From a checkpoint of a small transformer trained on Wikipedia.
Architecture: RMSNorm before each block, rotary positions, biases, untied embeddings.
MLP neurons of a small language model. Each row is named by its layer, matrix (gate and up: input weights) and neuron, and shows model dimensions 384-479. Each number is 128 + 24 x the weight over its row's rms, rounded and kept within 0 to 255. A neuron's up and down rows have the sign that makes its largest values positive.
After each neuron's rows, "fires on" lists the tokens most often at its 100 highest values on Wikipedia text that the model never trained on.

L2.gate1123 [159 139  71 104 139  78 102 158 123 156 173 134  91 126 135 174 135 127 121 106 148 130 125 100 118  87 121 147 171 160 160 105 114 156  97 120  40 161 161 135 135 119 123 140 119  95 149  89 114 139 105 148 136  83  97  60 154 136  98  93 156 101 117 156 125 116 156 139 129 132 157  97 130 110  80 141 151 141 127 125 142 129  76  85 107  83 151 132 146 128 120 156 140 137 172 149]
L2.up1123 [105 138 181 104 140 137  94 148 102 117 133 165 152  88 113 128 156 158 125 124 109 144 150 103 181 161 136  71 142 107 213 140 137 122  95 115 117 137 158 184 184 125 150 112  83 163 118 117 144 100 128 132 144 134 133 116 119 124 130 120 119 107 110 126  90 126 118 156 112 128 153  87 146  84  68 109 150 132  82 160 111 114 131 127 127 173 134  97 132  86 144  89 137 138 183 107]
fires on: ",", " while", ";", " and"

L2.gate1646 [117 141 115 150  85 156 187 112 141 150 120 152 185 111 142 164 107 136 134 116 126 102 113 110 139 147 126 142 133 141 117 166 141 119 154 127 129  89 105  93 102 126 139 100 178  91 126 139  90 168 108  87 149 160 106 117 147 112 105 128 173 128 109 128 158 173 151 101 138 113  78 150 110 130 111 115 108 134 121 105 135 167 151  83 132 153 132 174 114 132 120 116  91 107 123 100]
L2.up1646 [133  88 103 122 118 125 112  97 126  72  88 134 130 156 102 165 142 117 130 138 137 121 148 111 139 157 141 110 113 126 146 134  91 148 120 158 134  82 104 114 109 141 114 138 170 108 135 106 120 144 134 108 133 141  96 118 124 119 151 124 147 144 155 105 111 137 120 106 114 121 121 140 106 111 168 135 104 126 107 144 105 107 156 116 164 147 160 142 142 123 122 157 164 134 142 130]
fires on: ".", ";", "!", "—", "..."

L2.gate2254 [139 143 133 141 100 132 115  85 143 134 112 130  84 110 171 114 152 109 113 152 129 124 133 123  63 113 133  79 150 122  98 113 143 124 138 110 160  89 146 151 118 143 139 113 136 145 141 119 116 120  77 175 154 129 109 170  82 121 156 133 154 114 127  88 122 125 124 162 116 132  91 138 131  90 120 153 151 132  81 155 117 137 126 114 118  71 167 126 168 110 168 156 120 129 191 128]
L2.up2254 [179  93 111 135 101  99 126 136 127 142 120 105 110 138  97 125 134 132 121 170 110 119 140 146 149 165 124 162 132 117  97 154  86 140 117  84 103 105 127 128 147 113 132 167 143  90 116 164 132 137 111 125 106  88 122 109 120 131 136 123 166 177 135 133 119 152 113 119 171  80 129 114 107 130 102 116 136 119 112 152 150 132 165 128 131 128 107 122  83 108 186  85 114  77 129 156]
fires on: " H", "i", "an", "adesh", " Nam"

L2.gate496 [125 132 152 111 120  76 121 135 113 121  95 169 126 171 128 142  95 118 155  81 138  58 139 138  98 161 104 122 125 114 152 116 112 125 138  92 114 123 166 102 119 117  98 132 151  95 123  69 124 142 145 146 119 125  88 116  88 131 106 140 120 121 139 129 105 151 158 156 117  86 138 116 194 149 143 139 166 143  99 123  97 155 153 115  92 161 122 107 120 124 105 106 135 160 174 155]
L2.up496 [115 165 118 106 162 130 124  83 118 125 127 162 144 109 108 123 125  86 121 120 144 129 146 123 155 136 130 120 132 114 129 111 114 110 160  67 103 150 117 135 138 135 116 104  75 107 125 118  84 120  95 131 121 114 118 154 107 127 138 179 103 101 124 156 106 126 156 130 124 131 148 140 128 117 110  93 124 130 123 105  94 173 121 134 133 119 117  76 129 125 101 144 118  93  98 128]
fires on: ";", " ;", "af"

L2.gate1744 [127 131  92 149 134 116 109 133 116 119  98 133  94 170 117 124 119 110 107 118 132 113 123 108 131 114 163 145 172 158 125 123  82 112 110 169 132 101 129 110 159 131 119 137 118 124  78 155 155 132 169  74  90  81 102  99 129 143 143 141 122 119  77 155 143 154 183 115 171  94 128 186 132 107 116 122 144  99 125  83 145 129 112 130 110 117 162  96 146 150 157 116 167 106 149 120]
L2.up1744 [156 115 141 131 163 132 107 129 139 170 130 119 129 142  85  96 133 119 131 144  95 173 145 111 116 135 128 127  96 136 183 124 162 158 181 134 168 198 129  97 137 132 114 162 134 159  82 147 125 129 123 132  83  86 160 140 134 114 152  85 133 144 160 158 130 126 132 134  96 159 134 121 123 148 117 153  60 133 126 146 151 142 144  88 146 142 119 130 113 149  90  99 158 127 140 123]
fires on: " |", " st", "st", " hom", " Home"

L2.gate928 [116 104 122 169  90 135 179 120 157 140 126 101 134 118 110 104  96 132 115 129 144 117 133 126 136  91 147 130 113 140 127 105 137  93 118 142 143 149  90 109 125 191 140 106 101  86 135 163 117 137 102  88 111 135 119 117 144 146 186 114 119 162 129 130  76 190 106 124 102 155 130 214 146  99 149 163 115  82 146 143 117 133 191 105 134 127 110 143 145 138  96  92  78 158 122 117]
L2.up928 [142 141 143 118  90  86 132 110 140 108 129  93  99 123 166 115 146 125 139 139 163 155 196 160 140 106 106 142 123 142  98 127 162 107  88  99 134 152 131 191 119 103 114 126 128 162  97 125 141 107 121 107 126 179 122 133 146 137 114 143 143 118 135 130 125 105 114 156 126  97 136 118 142 121 105 171 113 111  94 200 144 144 120 164 166 160 119 129 107 124 137 100 129 163 145 100]
fires on: " to", "ed", " with", "ing"

L2.gate1028 [173 106 142 140  94 118 123 122 117 144 166 141 110 133 142 123 134 151 129 121 115 176 136 118 141 133  72 143 109 121 108  94 163 112 121 152 149 106 137  72 119 166  98 134 108 122 177 135 162 130 133 106 115 143 178 134 117 133 121 125 114 158  97 111 165  91 135 130 137 120  86 126 150 133 156 160 108 120 138 111 117 141 145 154 105 125 148 128 133 114  93 144 164  99  92  92]
L2.up1028 [141 131 141 134 114 128 124 127  98 140 133 114 146 136 143 128 165 121 121 113  96 117 144 126 134 108 139 109 105 123 132 154 133 139 145 103 134 124 138  75 103 130 122 102 121 129 181 126 135 138 126  95 140 149 168 166 171 134 115  87 140 155 130 132 107  91 117 129 106 108  96 109 167 120 146 122  89 121 108  97 130  88 112 135  78 162 122 145 145 147 106 115 124  95 149 100]
fires on: " US", "od", "ă", ".", " States"

L2.gate186 [116 117 116 145  98 154 157 154 141 147 148 137 103 129 118 157 108 127 160  86 165 122  88  97 123 132 144 151 127 162 147 160 113 113 142 140 132 108 101 174 173 113 103 104 107 109 120 102 108 144 158 143 118 120 124 116 116 114 122 166 144 150 146 110  86 156 100 108 144 140 106 118 141 127 120 101 130 151 128 117 126 116 128 141 136 128  70 117 138 148 108 131 146 153 170  84]
L2.up186 [113  90 115 151 128 142 130 143 141 131 183 124 122 133 137 139 161 149 127 108 121 180 154 111 122 185 159 106 121 184 106 142  97 151 111 151 150 100 137 122 108 136 139 148 168 130 133 143 103 133 149 129 124 184  98 128 155 113 136 114 111 159 135 125  93 149 173 177 147 131 152 151  83 108  96 107 166 140 168 120 149 102 162 129 135 165 103 116 162 128 164 117 153 129 144 111]
fires on: " to", " –", " and", " -"

L2.gate602 [144  91 141 130  99 172 116 103 103  81 137 125 126 121 164 116 144 153 130 127 137 127 153 113 114 125 147 135 136 145 140 119 130 159 126  94 157 125 126 160 101 174 169 134 128 146 143 126 142 131 114 137 126 151 108  95  93  71 129 136 132 128 139 127  95 164 162 130 127 140 156 139  80 104 166 155  99  85 137  80 108  74 103 104 156 147 141 107 125 156 132 166 111 159  89 162]
L2.up602 [156  96 179 168 102 162 120 133  91  90 139 162  96 132  99 122 126 142 152 145 131 108 133  83 119 113 101 128  72 153  70 135 100 154 137 148 121  99 146 112 153 139 127 148 132 126 164 134 111 123 111 111  84 130 133 106 135 115 108 107 120  95 127 117  91 144 158 119 117 163 201 146  91  97 144 145 161 121 128 159 141 104 171 128  83 173 176 143 142 143 123 157 146 107  82 132]
fires on: " |", ";"

L2.gate1938 [153 152 114 131 147 128 151 111  68 159 135 148 134 114 135 149 135 125 195 117 115 136 113 108 164 129 124 126  67 106 108 129  90 113 134 131  99 135 127 103 108 122 159 138 155 118 128 164 118 136 111 151 104 114 111 132 101 134 135 148 148 214 157 105  95 114  85 115 120 108 108 118 159 140 151 133 112 139 152  90 140 139 113 106 117 161 140 127 171  69 127 119 108 156  97 147]
L2.up1938 [131 103 144 130 162 129 138  97  98 150  73 163 165 171 135 113  98 108  86 128 175 113 151 148 116 135  86 135 116 156 153 151 144  82 148 107 131 144  75 138 113 106 167 137 132 109 165 126 119 144  84 127 132 118 169 124 146 115 103 144  98 141 170 146 131  92 131 108 115  88 118 143 122 122 175 164 104 144 153 148 168 149  89 113 135 137 103 150 111 121  92 124 122 138 152 128]
fires on: " |\n", " is", " has", ")\n"

L2.gate2497 [148 100 121 110 174 152 119 120 124 140 110 178 128 165 144 140 135  97 149 128 114  77 129 106 180 132 128 148 132 144 117 153 166 108 121 129 115 125 170 116 115 137 148 128  97 168 136 157 167 110 148  75 122 153 117 111 129 130 156 133 138 114  85 169  79 126 156 155 136 113 163 113 124 127 127 140 125 112 120 134 101 148 141 117 144 147  83  98 113 108 162 102 124 153 148 159]
L2.up2497 [110 142 136 145 117 152 144 144  89 151 119 122 174  87 139 110 108 145 129  95 109 139 118 136 108 136 108 111  91 139 102 179 118 124 206 140 139  86 123 107 113 163 151 136  86  75 127 131 111  95 120 127 169 116 130 122 118 132 119 115 107  61 150 161 107 100 123 149 174 116 118 131 103 102 154 116 157 139 127 135  88 154 157 169 135 135 125 156 116 141  95 118  81 109  78 108]
fires on: "|", " ;", ".\""

L2.gate467 [119 166  97 111 114 132 120 117 100 175 112 162 115 131 117 163  74 127 127 145 114 111 148 133 123 130 126 173 123 137 148 117 143  98 107 123 116 129  99 107 163 142 103 128 153 137 132 116 114 123 114  78 112 139 133 134 123  90 167 178 133 125 132 120 105 166  97 111 138 144 146 106 119 124 100 102  92  92 183  98 156 142  89 105 126 129 120  82 134 103 138 153 120 100  81 108]
L2.up467 [115 113 122 135 136 102 113  85 140 173 133 185 140 103 107  84 111 105  86 123  96 133  87 149 143 153 159 146 121 115 143 107 138 139 125 121 140 131 165 109 109 109 115 151 131 156 129 111 130 126 130 156 151 159 123 127 159  65 130 156 107 130 110 158 114 122 142 172  87 183 153 105 113 186 134 108 113  78 106 129 123 137 143 112 105 144 120 140 159 115 123  76 141 125  83 112]
fires on: " st", "st", " St", "est", " infl", "St"

L2.gate1338 [167 133 120 152 110  85 106 146 141 109 127 162 121 129 141  93 101 152 102 159 139 106 129 141 126 161 131 124 137 132 101 156 109 124  85 117 114 135 118 107  79 115 142 103 142 105 127 115 152 139 112 133 127 110  79 146 151 106 114 154 132 138 118 118 141 139 140 122 118  88 126 135  88 103 147 125 131 120 113 108 157 142  93  90 149 110 194 123 151  93 113 112 100 112 143  93]
L2.up1338 [147 106 102 168 143 130 102 128 127  87 151  82 131 114 148 136 108 116 111  86 102 116 125 155 100 141 111 112 108 108 123 103  99 144 110 162 169 140 135 111 115  97 117 126 119 111 164 157 123 107  86 128 118 159  82 155 104 113 137 163 158 116  91 186 138 125 114 144 112  99 129 140 121 120 113 168 134 132 116 144 152 137 132 117 112 135 124 164 140 105 137 143 114 175 159 144]
fires on: ",", ".", ";", "\n\n", " this", " |\n"

L2.gate1725 [145 125  64 161  93 153  92  97 107 142 106 145 123  92 148 164 148 107 124 153  60 130 109 152 119 105  74 143 156 151  98 146 142 106  63 141 153 128 133 135 133 145 118 113 160 121 141  89 102 117 155 129 130 126 108  68 132 112  63 139 120 136  84 107 125  78 154 159 156 155 118 114 151 150 108 156 100 108 112 146 146 126 117 135  93 142 144 101 150 133 127 136 121 119 126 138]
L2.up1725 [141 108 135 137  97  96  80 124 105 141 128  87 121 162 127 150 124  86 160 100 171 120 110 129 107 151 141 114 115 117 117 103  83  99 158 164 119 159 121 147 121 168  68  92 121  93 125 126 108 122 121 155 161 125 113 145 112 144 182 165 115 198 147 141 129 159 123 122 104 129 100 109 131 111 151 139 146 135 179  60 126 120 124 131 127 108 119 124 139 173 132 190 131  87  92 130]
fires on: "z", "Z", "q", " tra", "unk"

L2.gate1859 [134  85 123 140 110 132  94  97 117  88 108 162 105 139 153 189 123 159  91 132 144 131 158 109 124 168  62 100 135 117 162  91 148  96 136  94  81 159 128 138 121  64 117 162 100 182 173 114  99 109 154 114 112 124 161 109 142  69 117 132 150  92 119 130 116 148 130 150 121 125 129 111  89 123 113 146 117 129 149  93 126 110 139  98 109  95 119  76 122 116 137 145 120 114 140 112]
L2.up1859 [176 108 126 127 131 111 146 141 122 110 124 129  88  99 134 109  90 145 124 117 141 141 135 118 136  98 131 127 145  65 146 134 163  79 186 149 127 179 128 125  91 156 120 122 105 132 108 147 105 129 141 108 120  84 155 117 190 165 123  91 175 115 105 162  99 170 151 120  95 131 141 145 127 150  85 131 127 113 147 131 143 100 141 116 128  89 146 179 153 109 126 162 100 177 151 101]
fires on: ";", " |", " ;"

L2.gate1776 [139 149 144 138 108 153  71 123  88 137 132 154 119 161 157 112 100 136 123 125 114 106 137 117 137 114 120  97 119 130 123  97  98 105  86 122 149 145 113  99 131 162 146 162 136 141 100 124 146 107 121 107 117 143 132  76 156 112  80 129 179 112 104 118 126 135 105 144 151 242 139 157  99 152 119 155 146 131 145 120  80 130  94 148 139  95 124 130 164 105  91 167 129 118 148  60]
L2.up1776 [132  72 100 130 110 125 103 128 124  85 147 119 124 169 150 156  70 148  58 188 131 119 125 123 169 114 167 111 159 119 180 120 194 109 138 158 113 161 137 148  99 134  71 162 114 154 116 153 127 156  95 138 121 133 122 170 133 110 141 161 124 177 113 139 123  97 140 153 145 150 140 124 106 108 115 142 142 134 124 128 157 136 110 138 108 117 143 118  94 153  86 134  90 147 126 144]
fires on: " Z", "Z", " Q", "Q", "z", " CC"

L2.gate43 [148 143 123 124  94 108 100 104 150 116 132 108 137 151 140 139  97 150 107 166 151 105 113  90 171 126 128 131 120 126 132 152 153 110 152  96  92  88  78 133 130 141 169 129 112  76 111 139 100 166  96 127  99 145 121 109  91 128  73  97 126 181  99 103 150  77  92 146 150 136 140 144 138 164  94 137 159 117 110 130 146 114  99 138 148 116 164 138 146  67 119  95 144 110 109 133]
L2.up43 [150 127 132 110 116 139 129 147 113 162 153 151 157 141 151 136 162 147 190 111  90 154 115 116 131 124  74 101 136 147  86 183 104 123 108 142 166 147 183 134 106 104 130 117 147 107 146 121 138 139 117 164 137 139 158 129 148  88 102 124 130 120  97 173 146 113 140 142 184 157 164 138 131 135  95  93 129 129  89 168 171  67 134 106 163 139  94 158 157 150 135 117 105 138 165  60]
fires on: " to", " into", " of", " (", " from", " d"

L2.gate1399 [126  91 152  54 139 135  82 116 132 115 134 111 131 161 116  99 128 119  99 120 148 149  93  62 111 105 120 114 131 139 164 143 176 119 120 149 138 118  80 118  73 103 168 126 114 141 145 132 145 143 146 132 106 159 100 107 116 134  65 134 152 149 134 121 102 137 132 158  75 128 144 110 114 139 126 125 136 139 119 129 161 145  87 112 127 141 137 109 139 130 106 125 113 103 112  87]
L2.up1399 [154 115  59 125 148 172 168 145 158 134 140 114 131 132 114 118 129  95 122  96  90 163 125 117 167 136 136 160 137 126 107 128 171 136 141 119 147 113 107 102 135 110 135 112  93 136 105 156 102 123  72 120 115 107 149 154 129  98 119 111  87 110 104 110 123  99 131 138 120 178 164  92 110 123 101 106 132 166  89 162 142 114 129 119 150 101 152 149 117 166 129  92 110 130 170 143]
fires on: " to", " from", " through", " between", " –"

L2.gate1380 [116  59 103 101 148 102 113 145 147 123 151 112 116 118 184  89 142 144 126 117 104 136 174 166  93 104 129 130 102 111 161 112  77 106  85 128  68  86 165 106 117 151 139 164 171 139 129 105 133 133 112  94 121 136 122 162 162 134 112 144  95  88 171 137 118 136 139 130 113 115 147 186 143  74 106 128  98  99 137  97 132 178 102 137 133 125 143  99 135 128 160 160 116 139  99 121]
L2.up1380 [ 81 128 167  94 116  92 104 183  88 132 152 108 150  89  96 133 147 130 102  93 137 157 142 103 150 122 107 151 126 120 141 140 112 129 116 130 147 135 179 120 118 121 114 171  83 125 134 127 130 139 114 131 149 115 166 137 139 120  93 122 121 115 119 165 155 132 117 103 137 105 125 105 130 102  99 119 148 144 146 101 167 114 122 118 147 122 136 124 134  97 189 122 109  97 132 119]
fires on: ",", " |", " and", ";"

L2.gate75 [178 140 138 108 123 129 128 190  88 137 173 136 148 128 115 147 100 106 145  87 150  92 181 118 140 120  96 149 109 144 114 127 103 118 143 112 113  89 131 114 123 113 114 158 147 130 119 105  94 103 157 148 141 157 110 114 132 115  88 158  87 105 120 116 142 129 120 138 168 161 135 166 156 128 131 113  94 125 125 123 152 182 137 132 123 142 111 104  99 105 129 108 150 153 162 144]
L2.up75 [111 154 159 127  95 100 122  93 126 155 176 125 111 118  95  92 105 125 100 101 112 116 162 114  99 120 125 111 121 118 136 147  95  91 146 134 108 135 143 108 110 102 128 124 110 112 155 125 134  92 163 142 123 120 146 107  85 126  84 149 126 133 119 123 157 120 130 128 127 120 130 156 134 143 147 114 154 162 123 126 183 137 121 121 113 141 141 123 110 154 139 147 160 122 124 117]
fires on: " |", ";", " of"

L2.gate99 [100 131 165 159  95 116 170 156 118 112 117 128 132 131 133 129 143 136 122  82 139 160 127 111 156 132 128 123 104 157 115 135  99 104 148 116 137 127 120 136 132  94 141  97 146 131 175 157 134 163 143 142  98 155 153 108 142 122 107 119 109  86 138 130 164  85 105  92 140 131 122 136 119 119 123  98 122 135 134 132 128 131 118 113 110 187 147  46 105 100 119 114 154 108 126 149]
L2.up99 [148 126 190 119 150 114 147 102 115 133 162 140 137 154 142 130 122 133  97 103  95 143 162 135 122 119 138  92 172 101 118 131 164 125 134 121  85 175 132 118 112 137 138 156 118 173 119 165 136 151 115 163 159 151 111 119 142 165 115 141 109 102 105 154 190  84 117 137 138 129 157 116 107 148  90 158 136  81 185 133 150 178 116 160 119 116 195 114 162 127 120 115 115 132 116 122]
fires on: " Madonna", "a", "ana", "ia"

L2.gate2194 [102 120 110 156  95 110 118 151 105 107 152 137 135 147 141 129 123 101 145 144 157 159 144 138 100 110 139 134 168  87  75 130 101 140 129 151 147  79  98 124  98 146 108 102 101  94 123 149 116 119 206 101 128 120 117 151 144 120 129 162 113 100 104 134 139 147 136 102 122 132 102 128  88 129 141 152 152 106  90  97 174 143 179 160 135 158 131 161 194 131 118 123  77 137 137 136]
L2.up2194 [ 90 146 143 152 128 107 105 149 146 127 107 173 112 121 138 128 120 106  88 120 119 133 139 177 120 120 152 130 140 168 100 110 136 129 116 116 142 143 135  99  84 114  83 114 117 193 140 139  94 115 150 104 162 114 111 145 107  95 127 124 140 158 114 168  98 153 121 153  86 120 148 184 140 100 122 183 123 100 106 178  91 141 105 181 114 119 170 133 140  74 115 165  69 145 107 157]
fires on: " with", " from", " to", " against", " case"

L2.gate2 [ 77 163 112 118  88 123 149 116 109 119 142 115  70 142 115 172 152  90 124 138  93 121 138 143 166  95 120 166 131 113 134 122 138 154 154 113 111  90 120 144 128 120 110 143  58 170 183 156 105 103 117  84 147 128 150 124 142 132  82 118 162 105 115  94  86 120 119 134 141 136 146  87 141  95 146  89 134 108 101  97 123 130 140 119 130 146 121 134 120 110 143 113 106 126 138 142]
L2.up2 [111 115 142 157 130  74 139 100  99 157 137 158  93 115 126 107  83 123 144 109 169  95 152 161 116 129 119 158  94 119 124 151 134 152 177 102 107 133  95 126 116 124 121 107 142 108 125 153 140 123 143 138 103  93 110 130 109 111 113 107 112 134 111 107  83 169 126 131 107 147 205 107 182  80 115 115 132 155 157 157 147 138 102 148 163 128 149 110 119 119 145 150 116 157 136 151]
fires on: " from", "0", " to", " /"

L2.gate438 [131 133  85  99 106 186  97  93 154 125 124 115 105 112  96 165 122 121 119 185 151 152 108 121 102 135 152 103 104 145 185 149 135 113  95 138 123 119 149 121 133 168 130 130 105 102 109 168 118 167 139 133  83 114 149 115 128 105 170 109 139 133 116  99 133 136 112 161 122 167 135 126 176 126 132 153 122 127 127 126 127  73  92 151 117 146 125 111 103 148 138 120 136  70 118 101]
L2.up438 [136 130 136 159 137 122  93 173 160 103 178 110 120 138 105 160 129 136 143 132  86 149 148 128 117 141 175 126 138 141 100 106  96 145 115 162 155  94  86 133 132 122 175 117 109 118 118 116 174 127 101 185 122 138 142 124 136 136  95 112 117 147 123 156 154 150 190 129 112 137 166 145 140 154 135 141 101 176 149 144 159 118 153 120 186 118 157 142 139 113 162 138 156  84 170 109]
fires on: " to", " |", " =\n\n"

L2.gate921 [ 95 108 146 136 141 110 130 149 125 134 103 122 152 113 174 124 131 121  90 138 172 152 145 154 101 128 106 110 114 149 137 158 143 145 157 101 121  91  93 185  74 101 127 124  75 145 132 104  74  92 132 160 156 101 139 123  98  90 110 138 103 102 155 149 126 135 136 141 142 137 136 120 108 111 101 129 105 194 126 108 128  85 150 115 141 135 116 126 116 126 142 118 147 137 151 141]
L2.up921 [ 87  81 128 136 153 145 117 151 108 165 141 146 100 106 156  96 114 120 118 122 188 138 140 169 150 119  86 123  81 161 160 124 141 146 124  96 163 121 133 132  99 145 101 155 121 146 124  91  59 120 107 141 157  96 143 149 148 117 100 110 103 151 135 111 141 103  79 144 123 129 105 149 114 110 107 133  99 141 107 157 108 156 105 153  80 112  72 137  89 148  98  80 139 140 108 162]
fires on: " world", " World", " Afric", " Africa"

L2.gate1677 [118 148 162 132 184 154 183 126 187 137 104 156 110 119 136 140  94 113 141 105 117 109 106 155 142  98 171 126 121  86 128 138 112 155 104 119 131 141 139 145 117 123 158 100 140  91  94 141 121 126 106 149 138  99 141 102 126 132 107 141 140 154 117 107  99  99 134 114 144 149 116 148  94  89 140 155 145 116  99 124 132 169 190 100  98 129 129  95  90 162 125 117 119 122 119 100]
L2.up1677 [145  94 154 113 173  98 145  88 141 136 111 133 132 127 112 178 113 109 148 136 184 154 134 134 141  93 139 118 129 161  95 188 127 138 150 115 149 169 140 151 103 133 142 128 142 106  95 104 165  69 135 117 111 141 147 140 141 162 153 177 115 163 127 116 133 198 171 125 141 107 124 108 123 120 204 140 169 134 152  93  89 153 127 101 120 139 119 132 100 150 122 129 132 123 126 128]
fires on: " to"

L2.gate1282 [ 88 139 163 162 119 119 139 101 138 121 146 146 150 143 137  96 129 135 169 100 133 135 104  99 127 154 109 127 162 131 151 168 134 140 157  99 101 146 130 111 104 127 126  66 106  85 145 137 114  90 149 121 143 121 143 121 139 118 109 161 160 125 144  97 113 149 133 114 102 140 130 137 113 144 138  86 121 126 149 145  40 134 139 111 152 108 140 105  95  89 115 108 102 127 118 113]
L2.up1282 [119 158 140 117 152  86 152 117 124 108 109 116  89 141 130  99  91 162 103 141 150 135 143 117  85 165  92 118 124  95 138 116 171  96 128 123 119 125 130 100 131 124 142  80 142 120 115 116  93 145 145 118 119  63 102 113 179 122 137 116 168 143 107 102  96 170 180 132 106  79 159 132 117 167 109 160 181 121  81  96 118 165 116  93 112 128 122 135 133 113  82 136  78 153 125  94]
fires on: " and", "),", ";", " ;", ")", ","

L2.gate2023 [107 123 184 114 152 136 102 144  91 102 166 182  83 127 159 114 102 134 116 142 131 159 146 109 123 131 140 106 160 133 124 141  91  70 119 124 111  97 156  76 124 154 124 138 113 113 137 142 153  82 130 147 126 167 105 116 137 105 124 162 144 122 108 107 116 116 120 141  92 127 128 143 135 108  87 158 126 124 157 166 141 132 124 122 143 102 153 115 119 109 134  81 139 138 174 112]
L2.up2023 [ 73 143 137 146 171  99 165 125 106 146 115 114  96 124 134 119 125 131 161 150 135 148 146 180  99 124 147 162 116 104 141  97 122 177  87 153 128 101 151 118 124 106 148 117  78 134 167 114 147 112 163 125 147 156  88 157 122 124 111 153 128 100 140  80 100 131 134  98 107 119 161 137 117 123  94 159 108 146 125 108 114 191 128 120 148 123 126  85 106 148 132  89 109 124 143 113]
fires on: ",", "),", "\","

L2.gate1143 [185 121 125 167 161 107 143 163 161 133 162 147 150 116 110 146 117 162 126 164 151  84 144 143 123 124 112 126 136  94 118 149 109 101 170  87 150 112 125 105  91  83 197 181 149 136 113 119 109  62 165 144 101 127 137 124 109 103 137 131 163 129 112 102 157 124 108 122  89 147  96 125  98 121 132 106 136 122 148 136 155 105 179 156  85  96 138 130  94 160 111 111  97  74 123  99]
L2.up1143 [115 146 161 142 145  87 107 124 137 117 113  77 129 151 112 134 156 107 115 174 183 144 136 129 134 143 137 116 139 169 162 137 152  89 109  99 172 120  87 137 161 130 122 135 123 132  90 111 201 148 150  92 125 153 128 110 144 149 153 120 107 147 132 122 128  90 155 136 180 146 114 129 145 129 152 125 163 156  93 155 116 117 146  87  97 114 136 156 117 110 112  86 104 142 116 105]
fires on: " to", " out", "iro", "1", "ord", " in"

L2.gate756 [101 102 140 118 135 141 145 123 128 113 121 123 126 121 133 102  77 136 120 116 112 111 127 125 137 132 138 139 125 100 128 156  69 113 158 101 114 145 117 125 122 170 122 161 126 105 147 130 108 127  89 121 189 106 145 131 143 105 112 119 143 152 116 118 138 139 140 135 101 143 154 148  89 121  94 109 159 135 149 107  89 154 132 106 149  98 116  99  85 122 141  93 105  99 110 124]
L2.up756 [125 132 121 105 136 101 122 106 111  89 126 111  70 131 126 116 111 118 138 106 145 102 134 113 127 122 146 143 150 135 167 120  91 149  79 141 144  92 110 145  84 136  58 135  72 129 163 123 129 123 108 139 115 153 141  89 119 104 130 156 106 123 109 100 112 114 152 147 130 133 137 123 132 138  76 135 143  96 117 124 132 131 126 131 105 121 117  73 138 126 154 116 114 123 125 109]
fires on: " and", ";", "),", "in", " or"

L2.gate1791 [112 118 119 120 124 139 146 144 102 119 110  91 154 153 129 144 163 132 131 108 161 128 127 111 146 141 165 183 139 115 132 126 102 158 158 133 101 126 153 154  80 151 149 114 115 125 108 133 105 106 142 133 158 130 104 130 107 104 118 108 131 133 173 176 151 103 136 133 152 153 124  87 102 150 143 152 133 147 102 116 118 123 142 166 121 150 103 126 103 138 104 131 111 110 116 126]
L2.up1791 [129 123 150 100 123 187 126 132  97 138 104 134  95 136 117  89 148  91 100 102 120 109  80 110 140 136 127 125 134 126  83 123  85 134 134 132 131 101 112 163 158 169 104  99 137 141 108 157 115  94 124 144 137 139  77 178 109 112 134 112 126 156 119 146 111 111 102 140 167 131 178 157 132 128 130 122  91  99  99 119 140 126 144 129 155 152 135 123 183 107 153 127 138  92 120 102]
fires on: " |", ":", "."

L2.gate492 [120 129 128 146 142 136  97  97  75  98  91 138 143 112  73 121 141 165 121 111 110 119 135 133 134 158  94 130 146 109 129 147 162  96 144 141  76 157 127  69 110  77 145 105 136 116 158 121 165 132 146 105 106 156 145 123  79 155 120  85 155 114 113 160 104 122 113 109 126 136 135 111 151 130 112 138 101  85 130 151 127 130 176 111 172 106 141 151 138 129 124 127 108 134 109 158]
L2.up492 [141 122 131 101 151 160 146 117 155 144 108 164 138 148 128 142 126 169 109 116 111 128 110 137 154 164 125 156  67 102 100 102 111 129 103 112 104 116 118 133 122 165 171 142 154 126 146 151  70 137 129 103 125 177  97 140  99 104 104 118 123 142 136 145  99 131 103 159 158 136 114  98 138 140 139 112 140 161 113  84 133 179 124  84 131 159 133 104 116 129 148 115  99 141  82 116]
fires on: " In", " of", " On", " For"